Part of a small language model's weights: tied embeddings.
MLP neurons of a small language model. Each row is named by its layer, matrix (down: output weights) and neuron, and shows model dimensions 410-473. Each number is 128 + 24 x the weight over its row's rms, rounded and kept within 0 to 255. A neuron's up and down rows have the sign that makes its largest values positive.
A block is one neuron, or neurons of one layer that tend to fire together. After each block is what it responds to, as a language model described it from the Wikipedia text at the highest values.

L6.down1828 [135 123 122 123 113 134 131 102 102 150 116 161 167 137 164 166 158 170 111 148 175 115 148  89 162 141 140 124 141 130 133 150 104 126  99 135 129 153 160  90 121 126 129 122 125 102 145 142 128 130 123 105 144 124 151 101 132 122 111 120 143 121 104 132]
Responds to: Age and novelty modifiers. Adjectives of age, size or novelty placed before a noun, such as new, young, small, present, older, 70-year-old; also naming words like called, by.

L3.down991 [160 141 111 132 136 163 104  55 130 143 123 103 151 142 117 133 101 179 109 102 137 118 163 129 145 106 107 167 153 128 114 118 131 130 119  87 139  84 159 130  87 123 112 144 107 112 121 143  98 147 152 118 140 133 125 102 131 188 131 143 124 147 129 102]
L3.down1292 [161 119 120 119 153 131  99 110 131 125 136 131 126 127 128 117 116 155  98 146 140 169  83 104 144  99  83 112 112 106 122 121 111 184 126 143 123  94 101  91  95 115 108 175 137 125  81 150 158 112 105 145  76 154 117 170 129 205 120 113 103 136 121 115]
L3.down1509 [141 120 162  84  96 103 113 106 154 144  87 135 114 164 135 121 124 182  86 123 136 145 103 111 162 116 150 122 123 140 140 147 126 117 135 114  84 165 130 108 100 111 113 135 124 119 118 100 102 128 116 134  82 128 115 103 109 161 126 123 147 107 142 160]
L3.down2140 [105  97 141 116 106 138 124 125 123 127 138 141 102  98 127 151  85 133 121 140 137 154 150 163 170 125  94 120 170 129  93 146 110 134 128  86 126 132 121 151 168 140 137 177 107 121  98 157 131 145 142  86 124 129 157 132 107 169 145 137 148 127 144 104]
Responds to: Word fragment after initial letter. Word-piece continuations right after a split-off first letter, mostly S or L, as in L-ong, S-im, s-ens, S-hip, also measure words like long, wide.

L3.down249 [143 115 112 127 110 117 128 149 141 151 182 176 138  77 114 129  98 146  84 145  94 166 158 131 147 138 172 147 106 122 157 143 114 162 152 111 129 143 112  97  81 141 149 129  91 137 125 158 129 125 140 196 117 129 116 103  80  92 173 140 127 147 143 134]
L3.down1449 [140  92 128 134 140  88 139 131 113 141 187 110 115  90 152 115 154 138  91  86 126 126 140 129 108 134 112  89  86  95 103 143 139 144 145 119 118 136 159 113 145 108 155 153 142 121 152 107 106 126 130 134 143 149 139 109 122 136 119 131 120 140 123 167]
L3.down1562 [112 116 118 128 133 148 117 140 118 139 120 147 103  98 114 126 133 163 103 159 126 175 166 126 155 102 153  82 173 104 124 138 117 150 165 152 110 112 136  32 141 100 107 144 105  99 151 114 148 104 107 115 156 126  90  93 141 141 151 160 152 139 135 129]
L3.down1748 [105  78 134 142 116  88 153 131 100 153 143 111 148 142 180 152 135 112 154 178 128 126 155  96 127 140 126 199 120 153 115 118 106 112  98 125 182 122 111  93 128 123 105 148 100 120 165  93  97 122 108 110 142 114 154 135 130  91 143 124 133 106 156 159]
Responds to: Before a year number. Tokens just before a four-digit year: month names, the comma after the day, a sentence-opening In, and table-row pipes, as in In 2005 and on 30 April 1954.

L2.down308 [163 134 122 140  98 122 105  92 114 101 105 121 121 163 125 127 147 130 160 131 142 119 139 138 153 153 111 120 104 120  84 149 156  76 143  98 103 112 120 148 158 135 157 117 127 142 123 137  86 134 107 133 113 147 112 133 159 101  95 117 141 148 127 138]
L2.down426 [144 148  98 123 144 112 143 134 112 105 128 147 121 111 125 132 106 161 207  86 110 136 126 145 127 143 115 120 118 121 161 147 169 113 126 116 151 136  85 121 102 130 136 125 115 117 112 108 135 136  88 144 122 139 133 111 167 123 142 112  99 166 129 134]
L2.down531 [112 101 134 152 119 146 102 120 136 126 144  88 171 160  75 118  75 179 140 109 152 108 105 129 104 134 106 134 124  73 110 118 116 105 140 129 134 118 140  97 122 125 114 151 168  85  71 133 124 142 174 114  89 130 127 105 132 169 130 107 135 153 140 113]
L2.down639 [ 84  68 160 163 151 143 128 115 136  99 106 182 140 146 139 136 130 137 169 120 118 141 132 154 146  86 175 133 139 132 154 129 139 128  98  89 149 130 108 144 119 106 126 154 119 157 129 118 103 145 112 145 104 130 123 128 157  90 144 102 125 134 152 146]
L2.down671 [175 147 117  86 101 133 111 123 164 127 146 150 168  92 138 130 107 130 130  93 150 142 115 156 160 106 118  99 120  94  93 108 109 145 141 105  97 128 127 107 147 100 158 109 134  93 116 120 115 128 191 199 104 144 179 156 177 125 106 157 117 149 129 120]
L2.down748 [116 112 109  93 154 163 119 129 138 102 113 174  95  99 142 130 123 111 142 174 165 125 137 104  90  87 142 108 177 150 105 132  81 105 129  93 146 171 148 117 133  98 191 138 100 127 189 127 102 120 159 124 141 135 100 129 130 115 113 129  96 100 152  90]
L2.down857 [167 104 181 105 107 150 122 120 130 136 100 125  75 141 124 127 187 116 108 132 138  95 140 108 117 125 126 145 127  95 114 121 139 165 135 100 120 133 162 140 164 158 123 136  94 166 107 165 125 183 125 111 121 178 143 123 104 116  65 143  86 127 109 120]
L2.down959 [101 155 133 174 117 144 162 103 124 151 138 174 111 131 167 104 146 141 107 121 202 113 165  96 143 147 109 132 162  96 157  93 105 121 135 182 138 129 145 153 139 105  98  73 134 146 103 144 165 117 166 158  85 147 139 117 162 102 146 146  96 124 125 164]
L2.down1203 [135 168  77 171 100 110 116 133 100 122 150  97 162 123 113 129  99 173 120 163 138  94 122 104 116  93 129 100 108  94 128 145 155 140 113 142 148 143 140 119 159 144 157 108 133 126 111 130 161 137 145  94 116 161 104 101 144 157 121 149  91 125 142 120]
L2.down1237 [129 159 142 139 142 107 142 131 152 137 137  86 108 140  65 133 132 112  96 168  98 153 148 116 162 116  85 132 127 175 136 173  85  61 127 151 143 114 135  88 119 122 143 131 140 100 101 130 139 133 132 128 138  95 160 104 131  91 126 135  90 126 124 128]
L2.down1254 [169 130 131 146 124 128 163  95 107 117 120 109 101 130 109  88 125 132 130 130 160 104 137 123 189 105 109 117 141 110 141 118 113 134 144  86 159  97 154 145 125 117 132 162 116 134  98 142 126  99 167 113 101 186 162 135 152 131 131 148 111 120 149 123]
L2.down1443 [144  70  98 136 135 102 143 140  97 101 177 133  95 109 104 129 124 133 103 167  91 118 142 138 111  96 120 153 168 136 103  86 169  96 117 129 134 141 140 160 109 159 117 167 105 154 108 122 152 100 107 146 124 153 137 153 113 149 127 151 131 124 129 115]
L2.down1575 [ 91 100 145 110 113 137 110  81 115 102 113  75 130 167  83 171 117 150 104 115 124 172 140 135  97 156 114 135 110 127 141 148  92 150 151 107 131 133 126 123 109 149 113  79 115 166 152 139 110 150 154 140 132 109 156 122 151 125  76 118 107 142 162 138]
L2.down1738 [157 133 143 130 107 150 138  98 126 135  96 162 126 109 111 148 170 133 138 114 126 104 129 152 159 132  89 124 122 140  76 132  99 145 107 104 143 173 158 113 151 127 141 118 124 103 127 192  89 131 111 121 139 123  85 140 171 122 164 104 119 168 160 143]
L2.down1904 [159 129 160  94  87 149  88 108 155 122  76 116 120 128 144 167 107 124 115 132  95 152 128 112 112  90 101 121 142 128 104  96 119 127 121 152 131 144 101 127 158 139 148 130 132 152 112 132 138 102 121 123  69 164 159 119 163 111 153 131 118 105 159 133]
L2.down2330 [130  88 135 166 116 129 137 138 138 129 133  75 113 125 128 133 104 147 117 111 140 122 133  99 112 128 114 130 149 134 141 126 181 122 123 120 147 145  93 155 128 150 110 152 102  99 111 181 112 120 100  97 113 181 122 131 148 161 178 141 141 147 152 154]
Responds to: Age and recency adjectives. Mainly the word old ("old colleagues", "16 years old", "the old village"), plus related time adjectives before nouns such as new, former, previous, next and modern, with scattered word-piece fragments.

L6.down1025 [121  99 146 133 144  66 102 160 117 118 103 133 152 116 147  56 115 113 165 106 107 135 102 157 118 127 133 131 112 110 173 112 130 118 113 148 127 119 162  80 133 140 109 178 125 103 120 122 135 115 113 144 102 134 123 127 134  90  89 106 147 136 114 112]
Responds to: Month and time-unit nouns. Month names and time-unit nouns in dates and rates, e.g. 22 February 2011, per month, ten days, in November; also some stray word-final suffixes.

L2.down105 [104 141 141 107 160 111 153 111  94 147  96 109 158 111 135 135 152 144 147 115 111 192  71 129 123 151 119 165 132 184 112 117 118 142 129  94  96 129 145 158 120 151  87 105 124 123 148 107 119 130 161 132 106 143 109 158  99 111 126 119 133 105 149 104]
L2.down577 [118  94 129 155 169 154 157 137 106 111 118 122  96 131 148 132 166 144 136  98  67 107 138 122  90 140 126 161 141 106 103 149 109 165 133 143  78 137 110  98  82 126 130  92 130 142 111  93 105 151  77 102 149 135 119 123 119 144 103 117 117 108 106  79]
L2.down643 [109 120 133 132  81  77  99 150 102 117 154 105  61 120 127 106  98 119 147 124 163 145 150  93 119 183 115  83  96 117 140 160 108 155  79 104 106 103 120 126 116 139 121 149 146 136 123 131 103 116 139 117 109 128 138 139 125 121 136 102  91 109 146 133]
L2.down901 [ 95 134 142 129 106 111 112 138 122 131  86 138 144 135 123 137 174 129 134 107  94 162 126 193 104 111 132 150 131 167 103 118 188 163 136 153 127 124 109 145 131 137 151 128 112  93 105 136 131 116 126 116 150 130 119 125 134 108 107  84 125 181 106 123]
L2.down1037 [134 107 115 100 127 116 166 115 131  88 124 125 118 173 134 121  81 112 172 141 137 135 137 119 144 198 136 108 106 130 136 141  96 135 176 129 125 134 116 127 115 159 101 127 129 105 179 141 142 134 165 111 142 103 143 127 156  91 107 115 131 110 142 101]
L2.down1131 [104 110 133 108 101 122 119 129  89 117  78  73  95 127 117 108 121  92 144 143  65 122 159 120 113 102 172 155 118 138 121 166 126 156 113 166 108 129 173  80  73 137 115 114  90 100 163 133  98 160 179 148 179 130 138 156 136 149 139 116 147 139 119 133]
L2.down1209 [ 88 140 167 147 130 144  99 146 153 141  91 144 160 148 129 131 115 102 137 140  90 117 128 125 133 124  90 130 113 135 124 107 121 132 135  99 103  99 129 158 134 130 170 139  78 102 106 136 151 110 126 107 127 103 132  74 138 164 129 178 136 179 142 146]
L2.down1433 [151 126 135 132 144 159 131 127 140 113 141 123  91 136 151 117 131  94  96 115 162 117 119 158 157 125 110 163 105 133  74 132  55 132 125 113 143 106 154 151 101 103 111 133 164  85 117 157 127 130 123 126 137 100 111 163 174 136  83 171 106 135 149 116]
L2.down1457 [120 181 147 133  96 113 134 130  96 181  96 127 141 134 111 163  77 196  60 172 135 138 120 184 134 138 118 133 163 138 130 114 142 135  90 132 117 124 110 115 123 109 111 118 150 147 154 104 140 115 135 129 106 112  70 140 151 150  99 152 134 111 135 140]
L2.down1736 [125 131  89 137  83 155 163 137 171 116 105 121 110 129 126  91 119 166 143  94 106 135 119 126 128 100 142 130 109 138 169 132 146 184 130 111 119 127 123 124 108 130  85 134 129 114 161  79 105 141 131  97 111 153  99  75 136 113  84 126 169 161 159 109]
L2.down1778 [138 154 139 136  93 148 116  96 110 141 129 187 106 133  98 112 171 168 140 138 154 130 191 121 126  77  94 132 136 152 157 109 108 110 119 150 165 165 143 143  98 126 160  94  94 135 124 112 149 127 109 145 141 111 121 141 153  94 161 118 114 114 212  99]
L2.down2067 [107 109 166 135  97 147 147 108 124 113 126  75 102 127 116 160 161 123  57 114 129 143 108 114 112 111 143 124  95 120 120 189 106  98 102 131 175 120 137 125 133 164 152 158 115 143 145 100 155 135 141 123 163 103 113 175 129 147  84 108 143  95 134 102]
L2.down2109 [ 97 129 148 144 168 161  96 144 128 126  83  90 107 123  77 131 133 127 135  92 159 182 129 114  97 158 175 143 114 179 162 141 122 139 123 111 156 107 155 149 125 107 131 120 135 122 121 108 116 120 135  78  88 105 107 130 169 116  86 122 125 134 115  76]
L2.down2196 [132 142 140 144 148 117 176 124 132 111 157 153  92 107 159 153 135 148 161 176 156 133 148 123 148 114 128 127 146 111 135 100 128 135 140 145  99  43 131 139 159 153 115 142 132 149 113 129 131 101 129  98 137 117 128 104  95 181 129  60  99 143 148 137]
L2.down2258 [135 153  81  95 138 109 160 132 124 118 153 107 129 116 114 117 129 145 125 112 135 163 131 103 117 125 171 150 110 134 127  88 143 123 135 139 141 112 133 181 159 106 148 131 117 142 129 110 101 144 139  81  88 165 116 104 118 108 129 101 122 169 131 124]
L2.down2308 [112 100 115 105 135 119 124  99 115 122 140 143  95 101 108 119 174 145 102 143 102 130 120  84 131 111 153 142  73 159  88 122 143 158 116 103 107 176 111 132  85 151 131 167  95 147 139 118 100 180 153 130  86 109 165 123 127 108 148 123 139 117 151 126]
Responds to: Month names in dates. Month names inside specific dates, usually after "on", "in" or a day number, as in on June 18, 26 March 1920, in July.